Weights of a small GPT-style language model, trained from scratch on English Wikipedia: 8 layers, 2.42M parameters.
MLP neurons of a small language model. Each row is named by its layer, matrix (gate and up: input weights) and neuron, and shows model dimensions 48-111. Each number is 50 + 15 x the weight over its row's rms, rounded and kept within 0 to 99. A neuron's up and down rows have the sign that makes its largest values positive.
After each neuron's rows, "fires on" lists the tokens most often at its 100 highest values on Wikipedia text that the model never trained on.

L2.gate116:56 56 56 35 49 74 67 20 66 34 56 58 22 50 57 63 29 52 56 35 72 26 39 36 66 27 61 42 49 56 54 63 61 70 29 55 64 32 43 36 62 19 47 76 49 24 59 35 80 54 60 42 25 48 50 41 56 22 27 47 51 62 57 28
L2.up116:41 63 41 36 53 59 59 43 20 57 45 62 65 48 35 53 30 45 55 63 53 39 61 38 58 37 71 75 55 41 68 44 51 34 75 52 56 59 30 64 43 47 39 46 46 74 65 48 79 58 39 62 56 39 45 64 41 43 39 44 62 60 50 11
fires on: "ers", " also", "ed", "as"

L2.gate312:37 74 60 63 32 66 64 45 52 60 47 35 37 21 81 55 54 70 70 62 64 64 61 46 60 47 53 48 57 46 68 27 18 49 68 71 56 58 47 23 52 46 49 53 58 35 50 57 50 44 58 60 64 57 59 28 48 52 31 58 85 45 72 58
L2.up312:37 68 41 52 49 62 63 20 62 64 57 62 40 49 67 29 28 78 28 54 62 47 39 37 60 50 64 42 63 45 51 46 33 77 70 70 57 63 00 21 45 42 35 25 45 50 46 35 48 49 57 61 59 62 47 44 65 49 45 60 69 53 64 53
fires on: "\n"

L2.gate69:37 41 45 73 27 68 50 49 57 50 21 49 41 54 52 72 25 59 52 75 46 55 21 47 56 58 32 68 53 48 61 56 50 30 61 37 20 43 61 52 33 22 49 75 70 33 44 44 46 37 46 67 68 43 51 61 37 62 38 65 51 65 29 93
L2.up69:42 33 38 59 57 61 52 39 48 45 53 55 78 68 59 38 57 28 47 58 64 58 73 32 71 51 65 36 43 42 36 34 50 59 27 49 55 42 68 48 66 00 51 62 41 56 67 50 30 53 75 58 45 44 34 67 53 26 40 64 49 69 29 60
fires on: " |", "p", "il", "ly", "re", "e"

L2.gate184:61 54 58 48 56 30 40 79 33 23 52 39 55 34 47 67 42 45 44 52 80 57 40 23 56 28 66 60 57 38 72 54 52 57 56 48 39 27 55 41 42 17 74 43 29 44 49 70 69 57 37 61 49 39 22 66 38 56 16 56 70 64 54 56
L2.up184:32 63 74 50 71 45 63 45 61 60 80 48 55 51 68 61 76 26 46 45 53 44 72 42 74 35 35 49 45 48 66 28 50 40 67 41 67 24 50 27 48 48 72 42 64 83 40 46 68 47 69 64 63 64 47 48 83 68 32 65 50 68 41 37
fires on: "ce", "2", "p", "iv", "1", "om"

L2.gate217:36 55 35 20 23 53 64 34 51 53 99 21 45 49 58 41 51 67 46 65 58 36 36 44 67 43 43 56 63 23 36 48 36 68 44 62 51 56 60 46 55 76 33 55 61 48 75 74 50 62 37 24 47 38 54 24 52 53 37 47 73 48 33 40
L2.up217:60 36 55 56 68 22 81 52 65 69 49 38 35 26 56 49 33 42 92 24 42 81 33 47 48 46 32 57 14 30 68 70 35 43 49 47 54 66 48 59 60 52 60 64 76 27 66 73 68 63 47 51 53 46 37 46 38 31 61 67 57 39 83 57
fires on: " pl", "l", "ul"

L2.gate229:60 66 28 46 59 54 40 51 40 46 52 48 24 73 59 56 47 74 49 53 74 50 65 41 62 39 45 37 61 63 63 58 57 80 70 62 39 71 29 50 40 41 50 86 46 55 45 47 53 38 88 72 51 55 41 46 41 45 67 00 46 69 60 55
L2.up229:44 13 48 40 41 54 71 29 54 73 79 35 32 51 79 56 38 40 77 44 33 29 51 71 51 58 60 50 24 53 78 45 31 52 76 55 40 47 45 50 40 52 69 16 65 51 56 61 48 38 65 41 49 49 87 50 34 67 45 60 55 61 54 62
fires on: "\n"

L2.gate173:58 23 54 39 51 50 54 65 27 36 78 61 48 44 47 69 36 48 68 59 71 70 66 47 37 53 44 43 35 36 47 51 60 39 81 51 38 47 66 79 64 63 37 45 63 33 70 70 76 69 35 32 60 28 74 55 68 41 53 56 42 68 46 28
L2.up173:22 47 40 46 71 14 42 67 31 29 64 57 57 39 39 53 80 38 40 36 54 67 48 51 53 39 72 45 44 43 67 45 78 62 39 67 67 66 49 54 56 38 43 55 37 40 24 63 44 69 55 51 51 62 39 35 53 43 63 57 60 38 40 36
fires on: "p", "iv", "at", "ie", "et"

L2.gate195:54 56 54 45 61 41 51 46 55 74 34 34 43 71 51 57 73 49 50 57 52 43 37 52 63 79 51 48 62 52 55 32 32 31 16 35 28 33 63 65 73 30 51 47 53 22 30 34 50 43 63 08 31 74 66 63 37 44 59 42 41 52 31 25
L2.up195:69 37 36 82 48 42 55 71 57 37 62 29 56 86 25 58 66 71 42 36 64 54 70 45 72 43 54 22 68 70 53 65 44 48 69 51 43 26 69 57 54 19 51 53 57 45 50 55 50 58 61 16 19 70 53 57 22 66 66 57 51 41 48 54
fires on: " |"

L2.gate401:38 21 69 34 35 60 75 29 71 35 48 49 74 58 66 48 53 45 31 64 61 48 56 67 55 44 44 57 53 17 42 40 46 48 42 61 54 48 64 12 81 61 13 57 71 43 36 39 52 49 29 72 49 45 66 47 62 46 55 44 41 60 52 48
L2.up401:51 19 33 47 58 79 52 67 65 44 54 73 58 32 35 53 60 62 28 47 56 36 61 67 62 66 68 56 43 52 60 66 49 73 71 79 21 45 36 49 70 47 30 59 89 60 64 45 42 43 50 54 48 85 36 77 44 63 63 57 21 73 66 36
fires on: "an", "ic", "as", "in", "ric", "il"

L2.gate361:47 37 63 51 73 31 47 36 49 37 43 35 59 60 45 77 84 51 44 63 64 75 32 38 59 38 56 64 38 60 42 43 49 63 45 44 60 34 71 50 60 28 37 45 47 01 46 71 61 55 48 42 27 49 35 29 56 30 77 39 67 54 21 52
L2.up361:54 56 45 64 90 78 59 78 68 44 25 47 52 53 66 70 63 56 30 51 53 53 49 55 41 53 58 47 45 58 59 53 62 29 46 54 62 66 36 41 57 47 49 26 48 12 48 54 46 35 54 63 52 37 31 33 60 24 45 37 32 17 27 77
fires on: "ame", "or", "2", "l", "r", "e"

L2.gate152:31 21 73 67 66 61 46 75 52 55 44 53 57 54 76 35 54 31 34 34 58 58 47 68 46 28 58 42 28 51 47 37 68 41 35 29 47 52 54 13 64 77 58 51 64 32 36 48 51 45 62 63 54 38 65 45 54 57 53 61 62 42 39 46
L2.up152:57 46 48 68 44 76 59 54 53 35 42 43 34 45 45 63 50 42 47 20 60 13 38 66 62 46 29 29 48 58 29 52 40 58 50 38 57 55 45 63 35 56 67 43 80 34 45 36 51 77 35 43 34 50 72 41 51 42 40 45 39 18 40 68
fires on: "ed", "ear", "an", "in", "iv", "at"

L2.gate140:69 49 29 72 43 29 61 59 33 51 68 25 87 74 33 45 51 43 46 61 55 39 46 28 60 44 34 46 41 34 43 62 51 50 62 52 64 33 80 27 47 34 68 53 54 45 29 58 57 20 63 34 60 34 45 31 53 55 43 48 34 58 54 48
L2.up140:61 53 56 69 65 17 47 47 61 55 32 65 69 45 48 41 70 87 39 18 64 55 70 42 50 48 31 76 50 48 39 33 85 45 36 75 47 20 56 44 64 52 41 36 39 39 53 43 78 44 64 48 56 35 45 31 47 50 45 40 28 68 53 28
fires on: "b", "ab", "p"

L2.gate162:38 44 61 55 64 49 59 37 32 51 64 27 46 48 92 43 69 53 41 34 45 38 36 54 70 14 27 68 53 51 76 57 39 48 67 82 42 37 42 44 45 35 61 69 61 21 66 47 56 36 70 53 75 60 53 70 59 72 36 55 46 46 57 43
L2.up162:41 54 49 57 61 34 71 68 51 45 36 35 32 54 77 69 60 56 35 54 44 57 37 92 43 42 36 50 34 45 74 69 32 50 43 80 24 47 42 32 43 37 29 55 48 47 55 57 51 42 71 62 70 44 51 54 53 49 32 58 62 28 38 38
fires on: "/"

L2.gate46:53 68 45 69 39 40 44 45 41 40 56 33 50 34 45 26 33 46 65 37 29 42 35 64 42 57 27 33 55 35 44 84 31 44 46 42 47 60 56 60 42 79 65 61 40 45 44 48 37 50 51 66 63 68 62 51 40 45 47 32 36 62 68 47
L2.up46:40 53 61 76 31 72 43 62 38 44 52 37 44 48 54 56 38 42 62 58 27 58 50 66 50 41 28 62 54 34 28 60 42 43 41 40 70 38 63 51 57 77 73 43 54 50 42 52 55 57 53 83 68 61 60 57 42 47 40 51 57 38 68 44
fires on: ")", "ear", "ed", "$", "\"", "on"